{"n_layer": 14, "d_model": 384, "n_head": 3, "n_kv_head": 3, "head_dim": 128, "d_mlp": 1536, "vocab_size": 4096, "activation": "quick_gelu", "norm": "layernorm", "norm_place": "pre", "norm_eps": 1e-05, "positions": "rope", "rope_base": 10000.0, "rope_fraction": 1.0, "qk_norm": false, "attn_scale": 0.0884, "bias": "all", "tie_embeddings": true, "parallel_block": false, "init": "normal", "init_std_qkv": 0.0255, "init_std_o": 0.0, "init_std_up": 0.0255, "init_std_down": 0.0, "optimizer": "muon_variant", "lr": 0.00172, "lr_mult_o": 3.0, "lr_head": 0.00426, "warmup_steps": 200, "schedule": "wsd", "decay_fraction": 1.0, "decay_shape": "linear", "final_lr_fraction": 0.0, "batch_tokens": [32768, 65536, 131072], "seq_len": 512, "doc_mask": false, "train_tokens": 458300000, "steps": 6414, "dataset": "wikipedia_en"}
MLP neurons of a small language model. Each row is named by its layer, matrix (up: input weights) and neuron, and shows model dimensions 288-383. Each number is 200 + 20 x the weight over its row's rms, rounded and kept within 0 to 999.
After each neuron's rows, "fires on" lists the tokens most often at its 100 highest values on Wikipedia text that the model never trained on.

L7.up1464,173,203,206,222,158,195,217,202,186,209,191,194,211,197,220,204,169,216,207,166,220,213,149,198,192,192,193,226,213,196,187,191,206,218,195,216,216,188,212,229,186,224,187,191,181,202,201,180,154,186,190,193,197,182,221,223,210,165,188,193,154,183,201,213,185,210,219,228,198,195,163,239,206,211,178,216,233,215,192,159,176,180,236,155,191,216,193,203,245,247,162,200,204,213,220,189
fires on: "-", " |", " from", " until", "ios", " ("

L4.up869,167,173,189,192,202,197,218,211,201,208,185,199,221,211,209,224,191,192,214,222,205,218,176,204,169,180,171,249,213,194,207,221,198,211,181,181,209,192,169,216,223,217,197,168,198,185,207,210,208,187,226,225,193,210,203,195,236,191,190,194,205,237,189,184,210,216,218,186,174,248,207,187,189,214,230,221,213,188,197,196,195,193,212,193,243,184,215,203,196,165,189,202,203,247,194,225
fires on: " and", ";", ","

L5.up225,203,195,192,183,213,221,213,229,191,200,193,218,215,222,196,196,193,191,189,185,186,196,217,148,179,202,180,208,178,209,187,190,244,164,206,203,188,215,191,191,198,212,191,163,173,206,214,184,205,176,230,206,150,210,206,214,263,235,169,215,191,145,197,187,203,186,211,204,205,198,189,194,195,208,179,184,207,233,191,205,203,213,180,162,209,198,185,181,207,217,211,234,191,175,185,183
fires on: "'s", " its", "o", ",", " w"

L7.up1246,208,166,182,190,145,203,185,184,194,182,206,199,191,215,207,173,196,217,208,205,195,191,226,192,223,200,212,180,206,191,195,185,199,191,159,215,185,173,168,191,202,198,187,187,211,181,220,205,252,189,219,201,194,195,174,195,190,236,202,175,200,176,218,218,224,191,195,182,199,210,148,194,187,225,189,186,194,236,226,214,202,203,204,176,152,215,181,213,217,182,206,198,195,231,193,206
fires on: " was", "ailed", " came", "ed", " were", " went"

L7.up905,203,203,221,216,199,174,200,241,209,201,183,214,213,162,155,181,220,204,171,195,193,179,232,196,178,207,190,206,217,225,198,197,187,214,160,181,189,199,261,207,161,188,202,206,220,197,175,212,210,185,191,185,193,192,209,182,240,192,190,166,186,186,197,190,198,225,182,221,186,225,219,192,171,183,201,225,223,205,198,229,215,178,210,193,190,208,183,234,228,188,201,217,194,194,227,186
fires on: " and", ";", " |", ",", "/", ");"

L7.up1087,190,195,186,200,185,158,205,222,201,202,218,215,234,197,203,222,173,185,191,191,190,186,213,203,167,201,217,195,217,173,232,203,184,188,225,191,203,189,187,204,235,194,201,184,227,196,198,225,200,171,170,197,227,175,173,219,224,217,222,202,221,156,204,199,192,218,207,217,189,197,181,197,175,193,206,213,213,223,178,223,205,204,200,164,191,209,208,190,208,174,195,192,172,221,206,179
fires on: " /", " v", ".", " b", " [", "art"

L4.up352,179,191,210,203,233,194,234,223,220,230,200,209,198,205,204,198,234,224,221,194,209,207,216,211,220,193,168,139,192,188,243,233,206,152,191,199,207,186,209,196,179,201,184,211,226,152,223,177,183,225,193,157,199,211,221,209,199,195,204,206,198,198,157,201,232,203,184,218,183,216,199,202,186,183,192,179,212,208,211,183,144,171,175,234,219,163,220,244,194,218,201,174,204,207,220,230
fires on: " (", "d", "r", "ud", "V", "x"

L10.up652,177,184,199,206,208,220,253,227,196,186,188,185,225,172,240,212,181,202,214,219,217,194,243,172,161,226,224,214,207,181,181,201,198,216,177,207,208,182,208,178,157,211,214,207,210,173,233,185,188,227,211,190,215,203,191,216,174,225,191,231,215,209,170,188,187,218,189,214,205,213,183,198,173,213,196,220,175,220,161,206,183,221,188,220,175,204,190,194,212,210,208,215,179,206,209,226
fires on: ",", "==", "-", "===", "\n", " and"

L5.up257,196,210,170,207,196,192,194,211,215,193,190,211,205,249,229,187,210,186,185,195,237,192,216,164,220,219,239,221,221,223,182,185,183,202,190,197,226,222,205,229,186,209,215,213,184,210,191,198,203,179,173,204,202,227,209,195,193,226,181,207,201,193,214,245,210,168,191,201,214,200,186,162,192,167,217,215,167,221,222,211,227,223,204,203,191,198,183,223,243,196,202,170,203,230,194,221
fires on: "iss", "in", "ong", "i", "un", " line"

L5.up287,163,172,228,194,204,201,196,214,194,186,187,231,205,192,218,205,190,217,236,220,202,206,198,201,234,234,207,201,204,201,169,229,173,196,204,205,199,188,221,179,190,187,212,202,179,232,229,194,179,208,215,197,183,184,178,211,252,221,174,241,206,197,214,233,214,223,197,226,193,184,195,175,208,225,200,198,207,214,173,258,202,189,177,205,190,182,220,206,221,243,192,199,184,203,213,231
fires on: ",", " the", " in", " of", "),", " and"

L5.up819,190,192,182,194,208,196,229,188,243,206,227,171,164,209,212,224,204,224,215,196,235,204,231,207,220,205,187,179,206,196,196,229,194,208,209,167,172,153,205,182,194,212,197,202,196,209,223,179,214,192,217,204,219,182,204,175,214,206,170,212,181,207,174,183,206,195,235,221,179,203,211,203,158,198,166,190,183,171,171,201,203,191,206,221,191,176,180,209,226,210,186,192,181,220,196,175
fires on: " (", " died", "d", " was", "b", " 193"

L10.up104,204,207,216,195,232,185,184,225,222,158,202,209,200,179,197,210,218,203,214,210,180,167,183,197,199,221,186,194,158,234,177,202,191,165,172,195,221,210,185,194,151,234,210,193,162,221,216,208,202,206,245,176,170,179,202,200,267,191,227,199,180,195,214,193,193,223,198,204,134,225,220,169,199,185,212,203,212,186,207,188,224,203,193,217,210,193,171,200,251,234,207,196,186,190,181,210
fires on: " |", " –", " and", ",", ":"

L7.up1034,216,152,201,250,219,202,183,162,164,188,208,203,222,157,199,193,172,225,181,192,207,213,186,217,188,164,199,180,187,183,218,203,174,214,213,222,179,225,219,209,224,172,189,204,177,210,197,277,210,198,180,222,177,175,197,221,181,196,173,195,203,191,202,189,210,203,181,190,146,211,164,174,173,197,200,198,204,226,192,220,225,192,245,220,185,178,223,193,233,195,204,207,230,191,192,189
fires on: " and", "–", " U", " en", "'s"

L4.up549,203,218,208,228,200,212,196,187,212,223,186,224,203,150,224,181,191,188,194,213,203,195,168,200,241,195,191,160,234,188,240,188,209,169,181,176,210,220,193,195,206,207,208,191,230,204,194,175,182,209,172,170,197,165,212,174,229,194,172,230,194,191,176,221,185,154,243,158,192,162,191,190,190,246,200,265,206,210,191,190,176,195,211,180,219,196,194,193,182,172,184,254,193,213,198,252
fires on: " comp", "ry", " rep", "ly", " dep", "omp"

L10.up699,189,220,224,181,195,210,184,192,172,185,169,231,186,179,231,203,214,203,209,156,197,196,198,221,207,196,210,243,231,232,228,210,231,190,202,229,174,229,203,191,200,208,217,221,192,193,210,209,197,198,195,189,185,186,227,175,239,199,188,217,216,171,194,194,140,195,194,176,190,177,164,202,199,208,215,250,206,185,198,212,193,238,211,202,204,186,206,221,214,226,180,228,201,183,223,225
fires on: " c", " finished", " n", "p", " comp", " rep"

L4.up1137,195,203,191,238,217,206,188,226,184,197,178,201,227,161,177,168,201,194,166,176,195,207,193,207,215,171,209,198,219,203,179,201,214,208,217,192,196,195,240,219,236,167,167,189,216,168,197,190,205,178,197,181,203,199,211,210,251,159,242,192,198,197,193,228,184,209,171,191,216,223,197,226,174,178,215,194,219,208,248,171,158,208,232,184,208,188,171,194,228,213,180,193,232,199,181,181
fires on: " |", "|"

L4.up992,166,180,166,209,209,200,228,220,184,238,209,195,228,182,232,203,185,202,244,230,201,161,244,223,165,184,185,221,168,200,231,181,221,173,198,166,208,192,183,241,187,206,204,202,190,189,179,205,192,190,235,199,173,160,237,207,212,172,192,194,227,190,209,165,184,225,181,192,172,223,205,207,159,180,213,230,203,192,217,191,224,208,204,187,215,232,192,191,208,233,212,192,180,211,190,212
fires on: " and", " /", " or"

L7.up653,235,209,214,220,232,230,185,204,207,187,199,227,244,156,180,205,158,195,210,185,193,209,196,129,188,205,184,202,197,182,202,201,198,197,187,193,232,181,211,220,191,183,204,208,201,207,205,204,208,161,190,198,219,200,192,184,229,242,155,185,188,222,191,194,219,227,180,231,160,218,182,193,212,198,185,181,210,213,199,245,211,180,205,170,221,151,190,209,189,194,176,202,205,203,208,155
fires on: "\n", " ("

L10.up1257,188,172,195,189,173,223,229,202,184,207,191,201,200,176,223,157,161,210,176,191,218,203,210,205,160,237,179,182,213,241,184,191,186,166,196,169,201,178,193,175,175,197,218,191,235,190,230,212,164,211,220,224,216,212,164,227,198,209,200,187,248,171,182,196,188,170,181,164,167,229,184,222,221,212,206,211,178,199,184,224,194,182,233,198,228,198,214,177,174,193,232,200,200,205,213,165
fires on: " and", ",", ":", " made"

L7.up1373,186,220,209,229,220,209,196,183,221,171,181,208,202,206,211,195,195,203,218,193,167,213,234,220,197,200,200,174,209,232,184,228,218,211,198,188,207,206,235,229,181,155,208,205,185,213,187,229,222,165,174,208,230,185,184,188,225,214,165,172,209,229,192,204,185,221,178,223,154,221,215,190,201,188,178,209,221,196,171,206,185,206,223,236,177,189,189,223,191,248,202,244,240,207,234,224
fires on: "\n", " re", " be", " D", " L", " l"

L7.up1420,227,192,199,252,180,191,181,194,193,192,207,192,216,176,203,179,188,210,206,213,200,198,196,192,236,186,206,249,184,170,205,223,169,213,209,217,190,211,236,188,204,228,209,165,200,231,189,207,207,194,202,210,219,180,191,185,189,170,202,197,203,192,250,227,182,213,203,211,178,189,190,202,182,201,203,206,214,208,168,197,205,166,214,190,185,226,203,225,198,206,224,234,195,214,214,201
fires on: " en", " of", " and", " En", " ent", "ane"

L5.up949,198,177,207,173,180,217,211,202,197,195,176,189,227,215,191,182,195,200,157,207,217,180,179,197,196,239,193,196,239,206,195,202,153,201,235,180,213,185,187,204,218,212,209,221,232,208,186,208,186,218,213,173,214,159,180,216,252,199,230,199,212,194,199,225,205,193,201,221,201,212,182,224,151,181,242,208,219,192,196,208,152,173,189,213,199,222,188,194,220,226,228,175,191,220,190,194
fires on: " w", " pract", " 4", " |", " special", "ew"

L5.up554,190,187,224,219,218,158,217,211,181,222,221,201,205,204,220,219,176,184,189,208,199,170,178,181,216,164,213,170,197,197,210,176,213,190,187,212,196,147,190,198,199,228,194,192,188,189,215,189,212,215,225,161,201,191,170,195,184,217,172,210,210,200,185,223,209,206,197,182,199,233,154,208,211,208,218,191,212,201,222,228,190,155,226,184,195,208,206,227,199,183,197,205,226,212,187,187
fires on: " was", " Cor", " player", " I", " team", " were"

L10.up1073,213,202,229,180,187,221,177,195,190,232,204,209,202,206,235,212,198,216,197,186,185,200,231,182,201,214,241,204,200,183,200,212,207,172,184,188,222,240,211,201,172,204,233,182,209,158,186,196,209,200,229,233,189,196,165,246,159,234,202,182,200,174,198,208,184,232,208,216,200,224,200,185,177,195,200,195,172,182,212,187,198,201,195,203,210,222,226,218,224,187,257,200,176,177,241,242
fires on: ",", " of", " as", " include", " from", " and"

L10.up1196,227,217,206,226,207,211,224,189,202,197,175,167,215,243,248,201,206,207,192,212,183,219,218,219,174,193,247,186,206,203,184,189,149,198,197,183,192,184,212,191,193,229,242,188,216,218,201,189,210,192,225,211,230,206,170,208,186,210,208,204,188,179,191,197,162,171,198,212,204,146,167,181,208,182,189,203,193,212,199,187,184,212,209,173,195,213,204,191,179,183,191,180,199,191,190,171
fires on: "C", "a", "ic", "c"

L4.up361,197,196,202,216,192,203,187,172,216,203,199,228,212,194,164,206,209,233,188,207,160,209,207,165,197,216,189,173,243,207,200,217,194,196,199,212,206,168,197,211,196,188,190,186,221,173,244,197,210,195,203,200,194,177,214,206,228,193,178,213,206,193,212,179,204,243,239,228,188,229,197,182,200,211,168,196,179,189,196,209,230,198,206,230,183,167,198,161,184,221,194,225,215,195,239,190
fires on: "\n"

L10.up485,238,194,177,195,208,207,198,205,214,202,208,169,199,183,175,200,186,186,200,186,193,192,204,183,240,211,190,156,188,192,199,198,216,194,177,179,190,215,200,181,210,216,187,188,183,193,174,187,209,207,205,198,203,253,189,207,212,209,156,172,203,209,193,200,211,184,184,198,185,199,209,184,239,176,190,207,195,207,181,222,192,207,165,196,217,172,197,167,228,175,176,198,227,214,181,184
fires on: " L", " (", "l", " At", " is"

L10.up802,189,215,203,174,220,202,208,210,163,238,190,224,197,198,185,176,181,173,163,196,179,235,181,185,219,206,200,209,191,220,191,199,232,173,238,228,190,232,163,196,166,217,202,194,186,233,240,177,163,211,196,199,209,190,214,186,197,193,190,208,190,206,225,215,245,183,205,202,177,201,232,223,217,213,193,188,194,227,180,202,198,196,191,218,223,177,179,201,188,229,220,225,216,206,191,214
fires on: ",", " the", "'s", " and", " was"